Weights of a small transformer language model.
Training: 484M tokens, 7380 steps.
MLP neurons of a small language model. Each row is named by its layer, matrix (down: output weights) and neuron, and shows model dimensions 96-287. Each number is 128 + 32 x the weight over its row's rms, rounded and kept within 0 to 255. Numbers have three digits each.
After each neuron's rows, "fires before" lists the tokens most often just after its 100 highest values on Wikipedia text that the model never trained on.

L6.down1892:134127129145150156110173143058121105152165127115103134152098106137098177189085090196157086106172138142106132208139157098035103141075112088120098141089109147049148093146131120107104125116141130172113134106172134101083149129126101097125144126142125096171116151099121108128099214128092138076149172104124143047137171126121106141176139113106148142123125082109161176114127115161141129063179143091148153092083098183148149048139117198135098091122135114154195095099110146134163172098103122181086124183155181119134161145135080140142050158185137129101162148131135209192111073160131120150
fires before: "8", "5", "9", "3", "6", "7"

L6.down2130:136167115088126147118126138164062117155119112103125067063059056121194107120124111144139120121179112064138100131082099120161111180123136167078128208112114129124098115139136110132129164113148088162125167104179125136030127193078146142088045164144160120137060141135148115158118125111170141157101198097147126082061129138124117168178128140100130085114133047148111188114127168106143173153105169134093157147114101121131101158152135162121146113137162144110103135080133103129128123137164067130113093198138138161163161159123095155080099117128068078110152149135154151097130141157122117138
fires before: "==", "===", "The", "In", " The", "S"

L7.down1541:158146189143099158164054177159133148132123122098122174097096084155163085166136089127177120065113091111163142116137206099137111128079179101090118131116113086117165082142103103110153110145069159073156078113128089108153153153150095113090135039129088129135141103169089130115108178094187135052107149130124142133130202131115151108078038161159186134180121139127151150135116132090151187120075156131116136095172134138136140184139129115078166136119117118124157117102090150138131128180099069078118130097092054143144171088120134122171091140089118130146151170128113171129184141151110112088
fires before: "9", " ", "8", "ad", " station"

L6.down1254:152120094165144103134140158117084147147126142162126118115111136132136120168125135069146125143142173144161108193147150170125124100158150137075138143085173156110146154092150131111148159055089138151115096059168122151134143139075116112082167177163135097175124159112149129131113097062099125110146145090114050084080112149062170068151122154127124094096154101114093169123104097107097127081102125093117098160077148097169069124145105167141126161162137127071179094104112135103181168168112135089127200149117146040086156205142109201134119123154195097106140120100126137091122103146134115100
fires before: "8", "1", "5", " that", " million", "-"

L6.down1671:122151139128227150132157075155157147124151064141133146171173081171129107132049096146162145133102144120108100113125128080094134108176106145103131114132105162121089167121145118080164128086135100163088059184076138140161118134175107157166124071145151171136119098074152164118172086111116147078128119149153138130164071097155166140150146190101137145155141151091193116125153087112120054169165135101134117108153133126147101119164123130068136123105167089116120134099087196142106079134144133107098118090124107080149084134131126098138133155094150087082117146088117140119096111120151071145
fires before: " ", "ab"

L7.down598:110157115141120163105156172132139189119181111122130147095128140142126098161177181183142109174139183177108182144147099140088156093131055135102094133070154115094116108107122103107140146148131147138123139159042097145127110222129125088137083114098171132217114140104060131093139153105144088141123155097113178173142157099116073183138062065155152169179139196135098115160104145160128094157147166130136087169107112106128117142116102220157121127074155134121160136150167140080117131098125175128128130137171128149140131099090117146116160160154125134140136104091091109131096104148151099110
fires before: ")", ".", " (", "/"

L6.down2119:134084141145184113164138104185155086164155092102119133170132094191128113072124116112154149162151104160081082117099193161120102107121118113103110071150127085091167099111101177127085133089149165096117089124132118134134113152150077104078121159119147129169083180106144136113142142093141217153089142120174111186124095135128165135081137128129142106145085179153149099141096135065119108132167120095158133107047166068119117116131209198145119134153144130095104191112119119152119164118120146138103095180166165131162139119151130123138169162121112212111131165165125136148105139131113089093
fires before: "2", "1", "0", "9", "A"

L6.down837:163088102108148136146162105105146102114140117074079095088100200105121156141180122105130106185105184155117105138149128124114129124151144103164111097063149155152079082159142115168066165153098135153081083095112155186100083089201120160102075121104112090162179090082097107148083123122146124109114144077122157175136176114133119201123163120121167148159089114126138148135083110131114135100146175082127132100160098129160109162135116126125174090157107149150147108128117153152206196103079165139125191100158157125162096145074135140107139157120078140158126136123035160099132125174170103135
fires before: "0", "8", "9", "5", "1", "7"

L6.down71:133119069169131134124058099112129117122122184124072141165137110113142147084142135167155147136156063110127078125112138194161091188109124149093124127102073182144145103172180166154124162156156097155123092098148176178138118111098081167144133126138103147102135112155124140080084152108171180120184098129141076156053056086163114173091157165132143100129125091089143114167148116131119142095093153150139186255137140152136080094121157153121139122149130105191142151146133145176052111091113131105168108088069130118119113124144146204144138211095159149065128103116128161176105151118085178136
fires before: "==", "===", "In", "The", "A", "M"

L7.down418:104154156114128137096134163098074168148081109120177153077071075134081095179217140094090116073115121118129165124147203139101175120142121141107122151100169095089138183093125211139105114194105076068113142145129117152134161172124091138155114105077097113122136157188158156154093122188073153064132108153108153115160170147128165111109145099114113114113175106128139119094099152091086163085124131111115155109181168125169102161145148128138121104097128157133145143121141152150129148140153135170129082202110132168072156159082179150166120137133107181103162178149118104120148139145055105086
fires before: "9", "8"

L7.down1802:196082128115132150118162157148139123143125079098146130174176084123130170087120177076120134061143144099086130092123147134160117030135121147165141120158065061140109129133095153117116129133121159106107038084166126166112163133137146145143127090115110128126116115116106139195148137101143150153127127136102190173169119130098099129145158081136129122148099155085156125117118143144081116103155139118076152131104172145144116107064163118173128142147133115180080135072158144180125144122124178140114131179101112150080109122068096144147142099130222167109124117110095172136104134110069129129
fires before: "9", "1", "0", "2", "8", "areer"

L6.down965:147101180167132161161153089111129171110113171153105116105131106091094072080186093123114107141072112102106164120132127139137113152132138103115208150068131131134142151142176083145110139153119121106154118076119111153092137156145185179119117153167098127092084132101142167117128146108188179158200130100135079147136049138132119136164145139120150120207174117174169162164102179154187168135125210161113155111157085146123109170139112124121060133120125126106131115089118089077103140177169081163171078093156119128136126106111164164115126119144040117140206113117124132188139085145179123096
fires before: "==", "===", "=", "In", ":", "'s"

L6.down1171:136087153167115168168117100140130150141118127079086126133150122139164084158159049158175130173126217155104127129148095102144076107180108139115122094126188188143103116109148123196087143094124164155204095122082164128105180115156102075134116175110140077121144113048127135135092124135125134146157132157169124116109112120130134163103119093101074100086119129144134125163098077137150072119175129169158081168140138104165122149155115161154122114146155130127193168074069075124172102125046098096132129104144100114114095114171084099108182128155030069138098121079100136123099114150134073124
fires before: "0", "1", "4", "2", "5", "3"

L6.down1716:098103063152139103111179116123109137159147151093113185142171119166150088097166148107179147130128090130123100136130116165137141139119092126060120150113113137243174140149064170076132130162097142165140055106139143141161127139118172134164120118156118089168144070137160152100114163093120102142136108103109068118144139185147145165118170092132122122189099107115138099053137138099095129112116157106125144124134199134139106140102116166167097130097155145133112112113112094054106171156118168205153191147142140105145225136090125113104155062163090138114180082153178102166096102107105095143
fires before: "5", "6", "2", "4", "0", "8"

L6.down414:128131166117175139121089080161100124107139068108073188191085152132110124138205081132137135191046140146105092156089136096132091138134112089117141192155177163137168125141130141101133156115110151111099135125133114137102139150121161147146096060131161143123152128110154174111141107117105140077140103096153117188090139177079089087108198168097076169127140139153141091139137205170161145161125162091122120068164102121148172118144180157106125065166138211121144131118159110178143139129139154105103146146139073086203149163147160117125116159147107143117141140071056084138099116114204099150
fires before: " ", " (", ",", "il", "ft"

L7.down1188:142122179152115123110121115149139085111212075117112120120201118133148144139083102191112096105117176160081154175121121172138082137108132130101063204158123144115105162152108137185155135116096145145148151163115169131090127082147109170110113094125166122152202142142144158130178125106150117103157131178155130168143134151148048185139088133108147136123140212100180118169185052139102132130138078099163105070121110124128162121096114142141092154104123176060174108107135120105115112162158083118061064178104095095107125138147133075131115100134067136119145143079123151123074186135183153075
fires before: " ", " B", " |", "1"

L6.down242:156209176091120027146121142139136136169118078140176156097165123091136102104120068137124084090089087164167073077117078113110106118115091104150149110170145104117135133164172189116147213121088121103168141081162130139098165160131126120146154164147114175136067133109142074125146132131160147150153083099124131133157119163152152136128166144130120236155128128147124082173138158175099141147157120157114082138146160183128093160152106120119108093124070090102095144089124131121156074128105136132122093127100155076161127116168096149096150137124108065147133142128149104138074199128194141122
fires before: "==", "===", "The", "In", "an"

L7.down1902:137155193163144098179127089172088142164107147137110138166136144104111174149190120107103090196121148126144159125108167156126106099122104110121189140103139134100135146161128174141130116172155137138102127140136107154198196148140069155126106112147133112133085145139115120137117095123078137074139084132074087074159150109156118043153147091122080137133123094141131076074097156148093154120143098100155172146145129115110109109125169129094192145175154099075130147136132106195133151131158129061113117095144093025136177109108144178137124131116152123158097114095070145117094092134156160155
fires before: "9", "1", "2", "0", "8", "a"

L6.down1610:132115169078136150130102075052166113155135180141167064121166102133142174124124113173121126109122129120128059132169151106084106127127060136145198065067123239125089149168122136164123159148172185104087119104117187166098077114166142134131140150105104130129104104136190173175146131084159118092075064106140121114128102150159159130084154117142103149162154138162113116144073076176156157098201106152074144102106071156134108172117131095165041146141108126107164067155129120131164105135168155076162117156072121129101130108160060129151141085124220165108130123102128181229103159132156176162
fires before: " |", "–", "5", "1", ":", "8"

L6.down1064:143167107117111198196112137144138175119161122163185129101093157113106113197170156160094116132116171119079108149069167120089183081161141090152129094191149119143114153110140144105143138132094144120082103170088170162138161137093161142084174088071068076115108152120118149143095087084072055128121131105154134145097139159138126181132135176139077137113147116144076109130187100100168122151171162160158145115135115140086153113167148188163143135155089124146077131071127130108096166070186108151118132155112100142124147155107107142129074152124088169136089103087146079168130098109124137117
fires before: " ", "}", "/", "]"

L7.down934:100117113102052156149101154158145176123101121172124120108096158134086091101140166121160075126120155111115176076130205186146192106157146135099193127073131101078180115183114177150094101069103120157120123129094123171141107133113141145125126102113147142121146075134100149079123133159112150150150139132125172112100123214095138192160173112120153143117123126153109139129129101099109089090160137108080131160111179137121200138118126122130174153158104170124096112118154145172125137166118110154082144137198127067153079075150092166156143082159139123153202144098122064120126091124089132114
fires before: "1", "2", "8"

L6.down2117:098106089095146125143092090159081099158129101092081133148096126145132120121193131117167125103099107114081144142170150162159139147135112105103137121140101139154161131096169147135129068121104126069187157087097098128174155129142164134106121143136158130117085138155127079048110061159108160093169170135116140150121153113088146121063168114137115124114124104130146072111049119117157140112178108125116176111085175103123078061145108044103171082176119154142139088175145126152162150098164154126123107137158147135160128131127172158132116210160203151145138128152160140089095199152137170105
fires before: "1", "2", "p"

L7.down1344:067199096068079119102110104170123106092138132169129097039176194108108139139196133155141147094106128144139119120108108112140107128083160158161131108088224127138115131073148063154131140128127117092121091117093129178124088102053193104132127059112120123177114146121118125169117092136126128094088123112185082115098173188158176146109160127120192135142085151067160115126168180121080179102059179103147095143059101128156053113113164126169176155140100097163141145105154134124144124106157182135104076152103127108041132104118128108146181172112135125098146183122113152142079182160101136060
fires before: " "

L7.down1294:092123109124123191152163147130083186130096136121116180150155111097164172139130120101118132109182146119110081077117101156088163158112108150159094092136123086149118162143127167175076159096075148077137113126106120160184213141151070145141096154108189130071117176177112191176136090102087138118141152105122181121142091086105147122105162128170150116164077118149113110094105109186144185199103068116177102112193159098178050081134116156143126142161164171133118177099156117123150081081138118151146107093127094093127175151103105141122116172151175122161083160092151098169039122123115137094
fires before: "2", "0", "1"

L6.down1911:179212128143098086070117088186112100144174122126075137158143138124141136153137108136150111190089094185159147153089139138180119169123173112145150151177088100208197121135126144073119155134122145144109149106144189159171131086106102155206074095088137085067126137139132124070106102124155111123182157105067177114098116038163112139060125170150114111189163133161110155119144122166080130084135075110120140128136109116138084085122148076175122131105119100184101153094139141093085138108164138165042151105113161140109161111200121164118152047092134081113073097172156134183128132129080099118
fires before: "==", "===", "=", "In", " "

L6.down1304:068095082090129111128141135193073135143167117156101146150169144114166148122081094142127124117130176104117097144170149096167140202170140101069138165110149149106178157148031121124077126127078162103112081068142103111073107149128115100115163126110138121099200073122124151141125141135126097173124111109060150162125133152123194159150156141110133079104108154109121115147145113110076220135086159148077121152112155145195145081161105120134185092115122131150103112134088061121058175165095136066161146134145066103145098173186144132131098129129117139107115169155102176133117147167092127150
fires before: "0", "5", ",", "2", "7", " million"

L7.down549:116156134091151085115154052154126130095087139075105084079151128156105148056159100127112140148131174141089155127142077152082150150092079119145093133099141140180167142110085147089112133162128105110140098114136187116134110069140165162058119102076161145112143147130129056123170109102100113089125195169182183112127091059144157205132120154106084152127108107107142122140189126195145142119152095161130121122123160179115185117087143087183118113118116097140114128141107121140154098100128099095129112180114117125106131097140150146104078077125230172111189123095142101128133103155168060101
fires before: " |", ",", " (", "-", " as"

L6.down974:115110137140098134117134154174163131128185115211102159121111114130158118120103106105098178127165123107093106121130106070140167132206165118120129105180128114116107083117161111208120156095137136105107060133077122086147129160131122108134110093088147100093141111121161133161163083116110144113129082076133165166062137122134153057093098198180086125163154080086130109063130106076096093118096171129116090080179132055158202125141153100155104124103151164119088105105075128139118048117133115092121158102083131142108127095219173139135116121174112107083117196125157144139057131105179130145
fires before: " ", "0", "2", "1", "3", "m"